config = dict(
    intermediate_size=448,
    vocab_size=1094,
    norm_eps=1e-05,
    positions='rope',
    qk_norm=False,
    optimizer='adamw',
    learning_rate=0.00276,
    weight_decay=0.022,
    warmup_steps=523,
    decay_fraction=0.301,
    decay_shape='linear',
    final_lr_fraction=0.0,
    doc_mask=True,
)
MLP neurons of a small language model. Each row is named by its layer, matrix (gate and up: input weights) and neuron, and shows model dimensions 0-159. Each number is 500 + 50 x the weight over its row's rms, rounded and kept within 0 to 999. Numbers have three digits each. A neuron's up and down rows have the sign that makes its largest values positive.
Before each neuron's rows, "fires on" lists the tokens most often at its 100 highest values on Wikipedia text that the model never trained on.

fires on: " Le", " le"
L8.gate197:453438455388526469353540441552476469595513514530507441496514445502531491565527498532522534540456510556558529549467494448498421391493483449527485580417528508559551446490542573543554590560456507364540496557417568420518539477490559474550522525592510456407473446546574456418571438512534536516454525520473471461513516491539522483535515579456480484493511463436471490438421467552469441586475493457484452573419507590582608541489418501453506430483472477499495554416480431503522543490522512
L8.up197:513523436478522475515511483464503456477462439534531439533501395472566557476483532604535551471436492563511518557569518491538444430483562508518473585477505520470564441450577564548552553593536525526566491588437523516582490495538529352542529514563538502483472456559568460450579483498462587453461575565407438401464505494559524523500469514395506474563547410449469524518475501499431406542483491369564558570526493582451504540488425407585504470499544517501511502520494504558465503567590474

fires on: "ind", "ild", " gr"
L2.gate339:492519580451543475432466511418447515481531481501422555401553422524366522516502474564542495454508515513443515461556471496406498501426489418449511487488480496496466504445444511420507434434489530480544468546523539474485507492476484510428596583487511554470528516412476505446470506535477414441571390441489572579535530501506468511558509524501591453473458458560428455514500451558514462356454457505385532509408484484562538439476483517543489448613446507529505603502599407444470571562453519
L2.up339:588513515513553497495439497499430505448574527547448543524534468552525557517551460495515540406476549494453470416576481520455493531565483466513473554591457522510473413511435513501520615441445541404575530483530607408504460481459440583422563524569489559507540520400385500471530521568496558510507524517471606497489546483461503477539537625458581527421543466509468452473505563562576531472513509539412498521455586562570447461463560534540422508427487508590463548582508495462493564499429544

fires on: " sc", " act"
L11.gate356:556437533477501469435515497485530494467435437528405416547504543407526500427449408532555525503415445479482673431494556477587457529462446424542527419492459594492491584480500494429479540497443504510460519536501467447516448492484475444385446391561495485500470507562520539576502507545577540520488526480499542430470448439422542504568427525510564527585447476500552456521437479395547549441507474448455466509446470568538465509460535611450563464486525528508476531582434460437429550470466499
L11.up356:514446606417500508430500450532461515502474491571471440520463455532542481524474492478507446522435451552573510477608471543458473457493459493542496566512510514464485521470519541516501483545578413551365462470523512532561458529394482498502515481515489479457529507438509417493488586538563552466510589428445581510484410443461577498390469539561480429597578447423449459619471502460382569441512428448531524471505495551536477582544473507511449439543551549453520578459526454406529402476531558

fires on: "ik", "os"
L4.gate110:492578570497569570471445530468444473522682511389505545447602546630458466410578493438550558520574510460376445506509513501443513482451477508460544574457437508471558475551502433507484538573483514537470415573452468477556474525456499581486522553489487432477509459460585510473507504507589517399462543469490540437515535487432536451574522571431488591443506524430477437510531438501496524510494632540502448475502555515495484509538517520510510553554526548603465532481546535490566479548494466
L4.up110:385558551505423575643566490420478455545554443460492493438500446568518543497555526513508448541489556474441425516566506515487501430524568515640586523489478476478493436573569493562537533611457494548551488515481484495547478579586525492503542504516489416430487570492428466470509459482492514520539507469406530545479516548484544515486484508515367548478475567465504398392567464570522450495493431472536422469461575496499625481503504501484504435535554577551437504422526443449505494502559528

fires on: "at", "ong"
L4.gate386:437551539469526542525491529393479475531524596517456473489587445520429430500490508546483437525521508519455457545454390515474477608418436470433526510456541511442424446540559463436544483337484452561463545484501517562512478437553538498485445520585496602516514383497527459479473495521325442466492481502581484496540450476415549586482474508552467414463521496546472507485435510508410541427536553508542550444470400463471477458491472497529503524483506557426499581468518520476553567546475579
L4.up386:444500519437517542436542436512514428471444484509492524426400515523429498456441529528532509448489464417530543505502533506532538552483521482455569501513535457635467549457471471553476451532605473427500515617512421422514462535475495516485455410487510474596537540535586518541450358473553500469469475582528471530496534599561496418460513449488566494511574484411587564553443422458484464587501477457464533574513568556526468530496584495505508519387490530531564425489419559542468446444465580

fires on: "ik", "uk"
L2.gate45:515483612478531495486406587465413452560502502456518488471510437534505480514565517590575557431471507466536581541499560443517498502536568506484470564496474445481455461509482501563508518515452378496575476540445457500511577498436518568435467523514444461521519459536547472452525395384559548452486552381455465469436549583415568496632498547571457537383488601511491460561515514504481552514568464467482451520395447457588563583542506525479491460537535554552508527421522533474524483520459524
L2.up45:478482567503514559487446620407455455500535508499453467448481518515561404502540544544489609482443494465526496525591485494525486544427524445437449545511517550452532497509546401557579558473422398415601465553512452528533603506492479517431533565432482418537592499521502508453453473373546510444468529452372484463478561535477556531567486575499441476518459546599479480471512463535445536476492433480503432537436487478566500567573464565519540495574578532524508605520520524515585531508467517

fires on: "es", "us", " w"
L11.gate413:434516488516582444466529492535473496518492563490595467465476506493459626493523432495505570489452533487501480499567530549585479542460524426470571492484447425522453498598519550464463444503519578505529394572493489455449444496445596603481443457537539392466550492544555533588436540511576435521460502533513553548489492553470520530471588444511489472466533568547517483492508388522517547557515449413355558472523546604540453451568463578505540430556470380473505545451563496474509482528443446
L11.up413:407456553522445478504414533484528498548537534516546477515431488502498523499425485549487438530458561528587531483606500524551535457499543485462626551558543490533497452486566579475491438438499502557474521494504533449515523553521520559469555536581519362505596505504551470515418387489506464462461469481538612556493473530525557532489551450600535499469576587526484559469546423465439478596520528492448530509517500556503408470445493601565425452541492405372485607506561443517520504467487568

fires on: " Le", " le", "192", " Eng", "191"
L8.gate359:495464489463528427415518518520510520597509514507498411608543437574554443570488497609545546426441474461517531537448511433514449403453433500529435543505575567482505501497495520487440585581480567520454514531403531408553510456486601473474447438579428476505431462518569483460535498570443456522456486542449468451507533486535560473537497583518422485506495446464548491507468499475450382541482522489575435516391481507522540568459492441438459405515409573479557506524568454575532584514453452
L8.up359:440460403438556462406522498556549482544530462583467438518424379521507498515534514546540567395483418500483437533487525446500476385562542464513469537511530544519481479493480465514539622536451557435529480575432524405580509448499605507558541485537516461483421471544573447540603520477555543617486522545437476471513563496499445527469460582512482437501509472412473557531493499408544447558531555489548530523442441526451461505456439459504495409533521586499422452496560498503558556598506522

fires on: " over", " through", " about"
L2.gate341:556412533513547455438557494442497528557541535495478460605545500520546455504552483452600552434412508589501556549434440500608422533558550411545495523433487506469509445520548483483479469546471491460542571447401534414418514506477438479524490442547467549536534552426512431496506481450492556542447404494459422444516448505488493472533564475554491501484554529530483595495571482548481455520437448484403463454443456531496557607475570399572515502508377502517459502476453498537399512507399428
L2.up341:536466441546485449449586459505376557513631544512489438511508520497415516472479537459605538463487428572462493599485546525544428389441503457490516578491589492410541505571533549511607520619513589450493422468524468527528428436588469510490598365461503529452491492525526544513462550522605540537459509557505488439414505528439537479559481526444547495533518502484496495507467418537523532518475502383487506568448500503490454545553522473490399470487526568489453495550507462479440492446502539

fires on: " under", " over", " about"
L4.gate310:525501441482490527421532538442486493528490510524386547584474474504490503475475525490591506582491487543566509560411350478624490375482523400532521441461543521366483481590504549525548455549509479486563530487423490514435437443558460487570487442478501536471564467515563432537504444469472538495437502507561395504525451516431487447547489449471533449486476474572534556454480483561515504446504506487439429536480538556574571508629508472502421538528452485534496558498449486528377447492516599
L4.up310:611455477465538505488606526392506543480485464453480449518523513443492466441543539551554551542385500601498480587469491515581489447455505544537574510474595563402576478530521558508551468551460435522564571453438504479508504478587498494535563456442605510425539437487510382573469477480542560467497623482480459517543512383473509428497413490482524459530508489524494490545526572552485453466494549429501519531430608553487563530476565560557472570535598515433472470487529453498454475487462467

fires on: "at"
L8.gate196:482499512498517518421476492453583519545511625496526460509547533433431469533505530589482539450483454493386550528409519570583505563466530409492527523501575502568500459582556516507457456417461484557472442455485491594533377427460517520538349459491473567546575489534584599497489566520481439416489404524537506504526463432457498464569553577544463502466432567479451505439508487520440486435451557480560468527488437533520466484566472499480478582532555521476533579433535450508521567497417550
L8.up196:497588564384552564500561467397487561496544525538530513500495522504388511447437534447551579468514462521467515467549515511483527581425523560449516581575560522541463572487518531540398461504514507542548424595529421506558426549514531504541458406548583440531512518512550495546535499549435467536493521554448444467432502475524447445498523548429442443486405511460444512519523363427524460386490454487507415438452454533549524494499471531520555530498553537445536498503424504446561476445367537

fires on: " be", "ild"
L14.gate197:552519539498552562427452583438458450429439540585453487435559414543515482605480550494544525442488531436571616460532533467483454557454419547396411523551548462469528438572469449507462457488569520467538466563573558496476476435519494426490439488474471555536475434466367459498526544544461532454579412481453516493442540496478509582613529607504520431405463455514473509583472555566439540496449478476506506562549535522553483499502528477582462542428455482515507524545512539497413531547479465
L14.up197:436520575454477579381464510432430510545473614513457511448551465522517483497481567610539518505525512435538566442450438444534488557529410458461469538481536544522510479586402516471488472483560513453503504558579548526477467417461441524438476472486421492477537437420429425485541533600468537477506490440465542551421513480501510536594448505541514532443481515623590462468470475540485498542479528476452525543464531535620546477514474551536383450405538462624451485538506529472475592488485430

fires on: " Le", " de", ".\n\n", " Jo", " where"
L18.gate226:422480509476544535486548447505463495644588534475449488493439480582524478417491495571459503562472460453534444534524453385592533448530523549497532492495591522541481462457482504487548509532599469476482433480488503471529535497474421532555381496526526455390495512425505475516458446468518522555469471569524500426540544521459549435470519552475535435452520454497465538544512450659424491591495591525558458512453580540547562624513572468429503567485470572429535463467391534508501551528457476
L18.up226:491455538435526489492486576545528446541563469502487472475442428627474461492539475474432547496550569406533450382522474490480528453504448530486551551517501558516477475506596556543577531512543507528520443504544482513614501482509475540481501442476584396547414505518540439508536508504596546537483433552434384431542441416460490535447604483491377492559457457486480536494462487466506439573472624496595560545412528520544529552451460551501528509506563547513542559477539499546544568591423519

fires on: "pl", "tern", "cl"
L11.gate330:502527502495433561554431497488540463574445445504428478460482491522442559450484496546486477543414434397469515544401505535493558495466471510456521538446531517572462518538496528551522558606486501486547492480450524467530543445543435592546397481461482558507499544582547571525450477526558479405559377478450482532534604487470439539442525587545498569434440491501502475486585477498472427596511464420451478470452501585557514514471479570460454451540363475385464487408521493428518460436426502
L11.up330:475547407534508557559510479511524545591507550539519451508423568475371492452451452471469449562456385516433539541428545482456582544559498509520566508528538485589545531487488497536580512572625469492461517470476526497543491519483510509477401447445515544504489503496505563462456557560554434418509556553441521428520597592630464537483578468479552621470427398507457490552489498472477433484501425471481596453556467589464551466508449544469548547550420523464523496481451534528487544541504467

fires on: "\"", " United"
L19.gate404:464531429496428481507555500463577479558450455451558458566562594527448494478399479501577379458473470484550534439483469445455542502519457439373525506482498463441446431592401451486506556464525507491539513516436468469485534479520479552485516578588546534422475479456515494504403572518560484486545481495552473559452560511504479561492525467531566445473489438447509451541482510518362506493357472515468435546522429494493619431526526519450507528513471532534496481525584609469462509620418550
L19.up404:499553445478535469490521553488597510534424453431536444595588621519490498523479574498608428471520460536517553404475485475504543482523435490414549451487464449485477415567432433486492451542443489544514440489425455447480532482487492533497543624585556531444506485525483511456448511546548462402481513480548456590462523481522538596483486492509503470440484526463476417524470586541414491531383490535478407522476424474476584456528522486397481452506497475539494506539602627515449502525423572

fires on: " per", " con", " se", " be", " p", " cont"
L18.gate164:522497525505539575582594502559508536473539479523611512576567509600552536512511537434512461537544424456548560563490496458506521528453511578511568535490482619532506521457551557514463502475529488500469476434508504569518590395473384546449532524522441625509500540427420411454527553446535587517558497469459561423490472480444490462567484496494583494554464486486448501539551446587396453503505503414592494513449450432556516548592494464493566547407490487548590474512438526584513518479505502
L18.up164:450523575566508471496487525569505416520568527602519481512516492528479411493542510469469503602425483474542511432596596491424532481504470526489483570501482599514549477526493567440539526482577510432485485496504404507469548477586544520569511584408486535521562463510512540611488582514396536537553536510447563511608511600504538413409454580463483585455512453463504475546437519449583583501503471461558517463447586475453540541480507481474458585527550436559479455460428527461427445482441530

fires on: " United", "pl", " New"
L18.gate174:406567490535492529479529483524487538572415491494545519481528506478456615477443530504427466506494479457491589452338516471458474474577526461475487455524505472440504507528548486556479468598461478612460457505489515447593475476520474561471513540531529544522449424498554565567395471601523471460449479385516504455539577511459528544471491555435577547467512482494524478454521483530519427540456447378458544504530514520451672402451483480521449506556414551419483510453608477461462500493444512
L18.up174:534532571502591463538524538510496555587508448481576518578493537468444439471500603469492449513492392493509413469495481411480452552475444610410590550585478477519533481442491488480490501547495479507505517502394525508511564519457441608581500496474505591495499470510460573576445457585547434539525414538481528501575574456522481551484608515628585527470565436434432445530492581488513467514461510536432579487455463549470508573505505521438458565570462517483508479457534618452467508497476534

fires on: " sc", "us", "c", " Sc"
L8.gate52:505342528437532477360418554507581475442565480482468512641467547474480545529551495460475516424450473465509498415452520509517534567499543431519541508497474489537504503439465437417487549516529562531449457507514502557513541465511442510484502567479469519515457474511406560430485554558556577491581610450449553523492498482472495575534620448417443437492530508460570489443485535442564546577530581480474463479450501505491471514543508488513550492600340469510564547454500422526554527445504511
L8.up52:622521586466507430472518590469570515415563426537440528463461445477383575482540463551495575429519501541531511488513538515524462554496603512560529494484546458477546528468497442474488473525548479557492424550547370565530465503510508466537564455532523489573526578483491580582508587554537469509511545575512607414487475456394462595399476455523459536511568425512467417521375561494483501500520491403552551540518475506464505535482400461465488578491459536506479551496512494459515488457546569

fires on: "ong", "ating", "ang", "ular"
L3.gate217:520477536431507474502446445486480472597486474448471528546589407490562568468477545574486487469551489434521513481545464474532518521450389528442513464531473442429426429616525515514460548459554509494441585552460462560405458449529428476374547514508487557483458449537522523516470517477409529476548448346478421551498340530444596521476560582456482423466495460530516564526592559498491556457409500532475497508471485470506397453521532495447543473528490477472493483490552461394491492484515543
L3.up217:533419415474527479522526551411372538490442500487533409348453573461488524427451486501498475487524470445548502486479433488481478498369513512442548504533510495495549543495463423489505544479539544526533438495589489519549565629474476505505524473553561478512571500400469507499504419537537463514471562511523415557468517567531506512480471552510558494475502418462481512589490404587468432456544438482415445484463558620412509542443621518549498491474539547521530452522465579468412464513516424

fires on: "g", "an", "ant", "re", "r", "l"
L23.gate197:565520462428445460477542537535436448513541440616435558415517476519432573516473496493554521449525508463544492520487495438543507450493499527594492636488519618590569477536453515482533464471550493433506516520543533437532467508589428518551515528515492439422493437476434438424492517603533522454529461447608494475529431373529465447471499516539518435528498484450497534554385463417527434587527495536549472521459468509560425541607505459476524531567451496561438444424521435541562463474451464
L23.up197:577553471518456550493565489474512464609502530525458567467577417491503530450504476477443504466580500416467418461489545536450474453397435513477523494554492497562517457567520606399418564484425561494553494442555584473502497472540509449485509458537462493524543592456481524432396524571494456461555500374468476440585458396481399438430410518500517508543468504620492481528475541496487484504537499531450515411432511498534471397500452484425557527519457440392511408477490467508477486535458472

fires on: "e", "us", "ed", "orth", "ue"
L22.gate334:427461558501389438511432477541466541517396537407515465517491547490446530490555465490522544519420491508500503458507476524517403445473455479493589526532504533407533444432472476513463497401525525501471512582522490550536516488407427557535500537531442545440498572476565533389448527474468469511589470473525482404558521499539483705430467462536443449486473489454552435524546455450460562526529455471447586606521356483489492467545515491427478465485494469588417448455500506493479516502439526
L22.up334:499450530479423533533528536468435552506560475451424537521414577542519594426533417402568478540578538463518382606526459540543527558466555541510485557493481483486504500540530517525520472414419501471434527583488471485533380539599585530557485550446600571456500471536560600558410523531489496508468456497546474498455466443539426597554558447549517549501437461491503418528557506479502558478462529484545528601527544574595481488433452510564513511509527480525405466526457485558500544449545523

fires on: "an", "e", "l", "or"
L22.gate65:551495524467512502503472557522460430509479478516476542491474512495490499513471490531518402483455504461583455513498470534602525481489495518541479461496503567557483436473465518359520463499521539462494517456417516410455508386482571478529561573495546458397502535493457520519449478536567467580482456547560565524542426391389542506379386615559463370496499543427469531472432474423490535406465529435490471508432558529573518484554545466444512433564396532490469514447539403470508540482484430
L22.up65:489443616525367489520518507472469452542588581451486609516556571486576566559456550469541540478538455556472430496511500540476515467459585570563463546450482471474468469579525581446506495571452509536499429372490532501510626554459456453450511535547578488387499470505513506574467452493555420499486489530523495415527495475510486398559590515522472466515579480489421451476470595481423459493510487478470468526483481469577489456492500519437443479577564483516518542556509550504433367513428471

fires on: " tr", " dec", " ac", " Dec", " pr"
L11.gate245:563474509503545472417535581419563492529545422483504530445500550582530596444503541542530521555413474478540471451395498482512495523469509484511513572395500515493538470536578481507563485534468446532462459519417536483472432472468516518538459427552372591500428520507455463498564570547584452465441559508615451555566577499468555633481462448553518529449513455381433533522490484515512546500519549569378529471408597499489519513534540558508481479555434524480394520520502500432543502491461460
L11.up245:495541517552488428465465511466590463499571472539479442489560558455588544466410522439575480503440474506519485464460490461414518499474462435511465499456547565459551386531561578515531554536509440505498533534453446474432522460484564504468426507548385553524456564497418581434452596549477470582438451481570444532557591457537517613506454468512439564433533488401432498487473559500483457399514513510389512458516510517444527514559419508474437443579437505464412557513447538520576474519438515

fires on: " Le", " le", " se"
L21.gate396:586443487474550491548497551547475552625549478534617508531551403563480527510496539561530509455525497606540505537529401419501407461420549488575500507499539522576493531489526499556560596605427539488465447508463482518555576474484540413502496477531545508481572452527567504408560483428475483556498433451459493467519481568404436474501514540520543409473504459517512518423523480649448499591469514422570448575433523465606563526534491519474542477447545503491514457546454507546455461523537463
L21.up396:485490536526551537407500514501572457570518478539518480553537513518523459481480530499449497387419472529469457552543424479476492408531444509426482419616528546557521447507526439572548374535569558532450458578485463513503549408512484508506423506461505475486583433492589496472469544469490422531530460500514438425523504449402532493434502487424442466515567416445487544675461506509480391521452558509489504495484626473503511581471464478523450562525420486553504504546462547484515625503465522

fires on: " be"
L9.gate184:551450552445479523479514502474466511581424499500414571477421413577602539555471579537540536490414600472494551431483431506402436472540500486384443526609561519502507425512407462524521492433475499503461470511538509460468497501510487521470570424482465431526501420579529450435422577558508519503545589457513511425511518587520539503441479472523429482502480527505463550474409490532513438507476492427482513463489539515544503566572544504585537628458564486578562458400570525507540457545455439
L9.up184:483512510520493588506488553519452488520394486444526543452527490482521505531459575513570555538452604471567634428480557512409439513567477503428500464666543523513561471556548439497513522471493570512435433537581557504475499488489538457456591483522474444496461361627482495509512520496449495565447433457504509446501527568531435567429449519460434410549518442494442582454485505522457469499475567421500504425485481468558566500492560545586543499445529453558532476444554531482503502556446422

fires on: " dis", " dec", " pl"
L11.gate175:514577509457478519486529532455523505449561481500545434422500495558541463585516526604521547492401456524544553452514500588551495471452474462518570521436552504438466458387459467498535484532464469520505437531468525490411486539461489615501442509510560513502477481476451473502573495513590514452511457492542538542592601527540532544492436540507531549478435523366409500465556550599494546539536526451482547441424470495553539592461525481433559541521338511572335474476542519431491448498506484
L11.up175:538484494467519541512428562426532481566578529518452458476607576486563552470485533409515526534468383492553508434434542456555495537519417510487527551565408569520549507587470614484454531557533465514482599522499338447524533491435476491520406450450418540555496526496487557531495591545492511546553531490546446553473468427545549529526504510545457518453572354521544563488460506433459477504526545512493433524457488521555536456558357490487476522491520471392540537451488468468515443473479482

fires on: " s"
L15.gate177:542515502498533589524504462551560624520563570484480462469443559529499575489516503573539527500577537411514441495483400413479518445431451482416480472419436497475436511498442479473516508459490503458439442478462504503487393479530568477481547451486418440449556422547499513519499522518486508542483448490537455585451461505522492553436474537507447483512525507439500464488451424426523455540536460529516561551472479600601667594572500508530523516569513596517488579441543535470451444591363537
L15.up177:558521438558533567525494442491569639477495535486475461468431513531523506479503493562505507479567589444504434512477436481423507458476421497387506533500423437428479550468458484470492476450524534507477505455446523528480422446538533427465544425502404408454556424592499616541495532491461465551454459538519472559438448497532512543450478508565394500467498503446528443531461446425525431542520454531543557567517432607589583542513419475537523466592508607574529557512583523468447509533438527

fires on: "e", "ig", "ss", "im", "le", "ue"
L22.gate259:587507470458516585592592515525515533457580434417500469537428495420459649515448464437439532543405537486507460469470483423518494467491384475511437494533523531535556493442574479527464512491534498403521490574450439543505479486476500472575523487511538508400496477438491477444460467543516427436519521483475554547509523485466488538532612555523611523492463575425539465496488389493463454510595441596443549532530429617551476521471443500496586511462413489575413480485537480545515498509469548
L22.up259:586479473507383506498553516463490521517491460542394447571430514476419487536561482434480515495493513545486470504547537448484542472471517594520359590506464539576532445479517496497473488535463558488461497590468493468469512587498396503445400591492507495434460407539472561479515618454500516494432432454479461474389497405431465528602428516542461421502563465543457441472530468512528536488481465544613524542537418532560532531451495444488533518514553521510541455482551369535516550436430507

fires on: "ild", "pen", "ett", " comp"
L19.gate237:427523518488502494469456476408438468514487503546466493480553449581581497392451433456545490494545543486443503435533438387480516538494434525438463547559519622496540466506392465409468566571502491532459409488536470475516504493425436556417487449427488518467542467411468494514502499522525493527471481514509580479447474568563353476565502566448572463385471472556427476563488408600518570505535563503524503562510528538599490503526537474535407449500524548541488540500478460401542547563458494
L19.up237:385565486445471499488471584458407501483509484451489534415566472534475551422488485466529459525504535503491577498506521496411482505435454511451501552613486492492479524482456476481506469519518425602540375580509519508521497430507456488423441577382509424514556510393431450485486551521499395484468524510551521567487586511500420547510552528567605500497479394445524484504476593562559527440440424516468503454491566491563517444506502529610474545537501537581453538528479575529516562582493594

fires on: " le", " Le"
L19.gate426:515562486471543451453479549517471524510511464535593496511511524504455572546425513485470537463395566537561565530460520412556477446529540511500414563506503566622513407558423502461577534580508515513417483489469395439582538466489468574485535456599502482385443507520492454412555490460493482535436491525450480393539471523396458475480537558402496466523553481457434518541472504495473477534452520503487491547483535513588597551501449507571569499458460500480490587455589602455539567540484393
L19.up426:507479493488647415542488525551486471490580515534610455572496462429497456527415511483430553477433544487587564484464570437513466382488526537561456565473475500547497416527455517577596569550493529496458467455424445525542603472509538600486469508533495485448476600515519441441541443435476540543495494523424434397576473556381446505461523534420500489539496476435449525531497506550440497483470556523495486539473529481569558544550435520527502546443467556438535584474547577500453554540428508

fires on: " sc", "c"
L12.gate370:484421478429454514401504470483569499460438502502387435523522513607500503482524478511533547474475422491485537458447463427511489502459424466518494496518559534389496432498532489601497450518559575463453549646539523513442544482449475478450430498518417441560460446548605522518547552524410520454512423389523508501518435499456503562476454493438448384465465490476590416464481603382534568484428477511486495498457493468553486519549452524462448400525520508545440588476534536443560468500494478
L12.up370:570524555521566528541457588471539502484395457544371473523500476456514507446384468562483553480619469507562533453503474493487483390483479570643514538503449414539518537521553591499478583538550508530416463532498427533546467541438449485564546419489607491594506480423471529502571564504512506501577496513511579488517546477440507610508435462493423477556536546583504486513493572455409506453482539446553547456548555478529480506586554506528511510481553555558531483558544529541565477565502530

fires on: "os", "ess", ".", "a"
L18.gate273:586533537455476546419532472508483481581634460382492417473541490602438520433506433496537513458514480454460513489498535491585496486540519478513473461463454585563547565507524523490558627532469471520433506475520516493457481557458451629532467511413526524414427576466502540465447503578527585504534495503455545512472552437462602509585459592564547472512427455414468488530569522507498553462446445418526485551461481559488518512525594488515544542525546553568553486479455431362554495507488484
L18.up273:464628545464454455485585502521515502583527494542511497513583492574420475457476613548558504555527429510507487454573499598494550478560480496522538455417511533466496533523472531557577473475520494557446473530549500506566578510501545566492597524443494537411550421364542491540448556523493525447536524440509493513491602340459576462540538520443521535563506449475532453499536558578503527555437471355555562498426529459482603513456465493510515581537520492543489537496487489478464546507599526

fires on: " s", "se"
L2.gate270:518425538521494520501477525501497558491476455495481444546551526519441488515503485560548562552478585470441482570530445534483417391526416464331487494498521567525523429510443575496514519463484523502392516486511505457428423389550414474462480468564431528476514516582495431522459504557465454446456443422476494526519470508416509478565433480475463470558526461477490531417412331443461545429541475445482438568445513546522524476570462464514448433523516556508461546424544483481405549423423524
L2.up270:506515466525475564573503536511533502469492510442431593495557529472453520436430564449443553526498493513488372466577575520434512445449477553418490503545490477436476546487445558559472480465523519578500532486476484456540421432485496518486599540542526436522429551554476490557454578438468548576563468534505511589541532454418546581522388514488402546527551454373491629514523543470550446462527385449533508508469435522520508514554457564591503516546548464548443479533539541444489498485407597

fires on: "ate", " comp", "im", "e", "ad"
L20.gate18:504554546426497524563597432369580498422584532506494475579404461520461605440575485536491587612521477423508485444407479455445507455501524428508547537520455528480511516483455475524553542554503535429538474496490488480524430527506521512484463487569519446421518437579478438581544473471527480547512491508482510574546469528443464561554577533572529553491445494451476426486506477536501546480479465504478537498486477586530497434565538475591569594617549508532430487376473436478525561556401457
L20.up18:408482497543447542502565507538515480489494498559455498607476475457483496543504489555564467565510544604615606520503515478494539576506515529527479520536538442468485532552449503473446511524564527469523453522553494475539480520491481489568469586526511530478520379575460471496591464507434522475459466432533447527560447523424508543578473451595544498408482401482575510399445551488551505652475466650429466506445485566576456493495533470475398453537448582512540391502482530548546523518552476

fires on: "ind", "ild", "est"
L6.gate374:541512533452569506411365480462469504471575501525461486474555438525469535478563437525554456482479526528488479437629485497409535461460464439508470498517536469502522465479476517563552469462501572395572570526507493483474467514447481512429598577502578558537475470386439519511481505490509565488599492505512595606484550510492511485579549526485493534449511435463585442446569508528414562472532513507431490650480505544592581480514521597451444460462529541560496554543529467547528581565425542
L6.up374:467618489480532518399487443372414514471538451573466563457566407498515508521500521492468526426477500514468514489517615505466505504510503422469493495544432535423525471488471489431483404511436482468539414507565501517520514504563451544399559586532492503483475468450369536525470472509480512439557486541436563524493581560467565489603527589586567440424493409552522473469463509464528479438515524586447518500446565498488460441441471501454436512472540428561454522601532425455437564435449483

fires on: "os"
L12.gate165:507478544495604557425499540434433438491535490465524503464525560574433417401532546503548413504434570535446489554544428450465460579457527481474460490492453506527579536557481450558451504484442452486588520536466421429545429471468624446547495395483460523514399485498475491409505558531512501475436516461496514501472438421546532482528534546570470568493489542414440509458527436527476513464496500490545444478521467597485595553524442481423530560465560444568500547425578581576582564435541520
L12.up165:448477543460512527456434495460380466478613483494532501485525531561395481385518542517552453491399541426487525572517418451510465522451543440502498474444504521463548500597480477564530527505441499500602423559480391427529375479479585503579510432485462515586366452527462511435529535530483503462448460524528544511449467527448454518526494569532525538453471603434459505463523512497512572476476491473523438548540475590485626503534489522469525549514532479574468556414549553572576506446526528

fires on: "es", "ays"
L8.gate43:410513482447495517524578535503517476464481519394545515483450426619425507560500437492510537591392483497524472374458499503547578574516492486463572582509458491604488534518519440545489541493496513527503568571492473479531461531469446536504472416561550507535575527590520443601500506521442509519523656472532531503447533463415454508541536472531492480502522561492564486440445466563471512641503471447530413505405469589543545455467483582474484474550487478454402475463536495478560473505390481
L8.up43:585444509568504532535435551530390493456552518455541416533466495511428503525535482484511552561489453454498487515559483528441553502500517524493503468409555446509418502528538482513523476542521563531513438453486593514445463466635468559459520506622521518570555439424541532511438575536474472518567550517422494529563486521452507485560570462588462514461529438511501474431468401550390514541556596447444548561509580570535444535450480573498399563526520579386529529521486451530589415521472535

fires on: " be", " they", "hen", " she", " that"
L12.gate9:484452478468435446430529558486595463589580572503507515496570454553541465500493565500588501461487397499517525488560484578532450465513469521417472446488562468525495449552449466444512465475538576492485539492495547532495560515542409574507579467539432599434518394510519521530518454518475598522593448399462553563475544433474514516542511608471418395514453440410453509538562529546496477436458511487558469524455494493516481446486532499494495537386446561485578453404519405448460498521416428
L12.up9:574424500559454542479449507482420526535411583500549463365391550447527510517505495557498482523399546482443558430572539484522424530518501419494423499469458514545542510513421500589552440447528515500518473543484491549535462505518485373448559427546469451452446513495535495494419622505454489483474540507519524512411398539579532526467494411501457447511512440536500414444449513565465494491510518495536531475510569441417468581549466509631534436477621463535450467412470488511524488547465489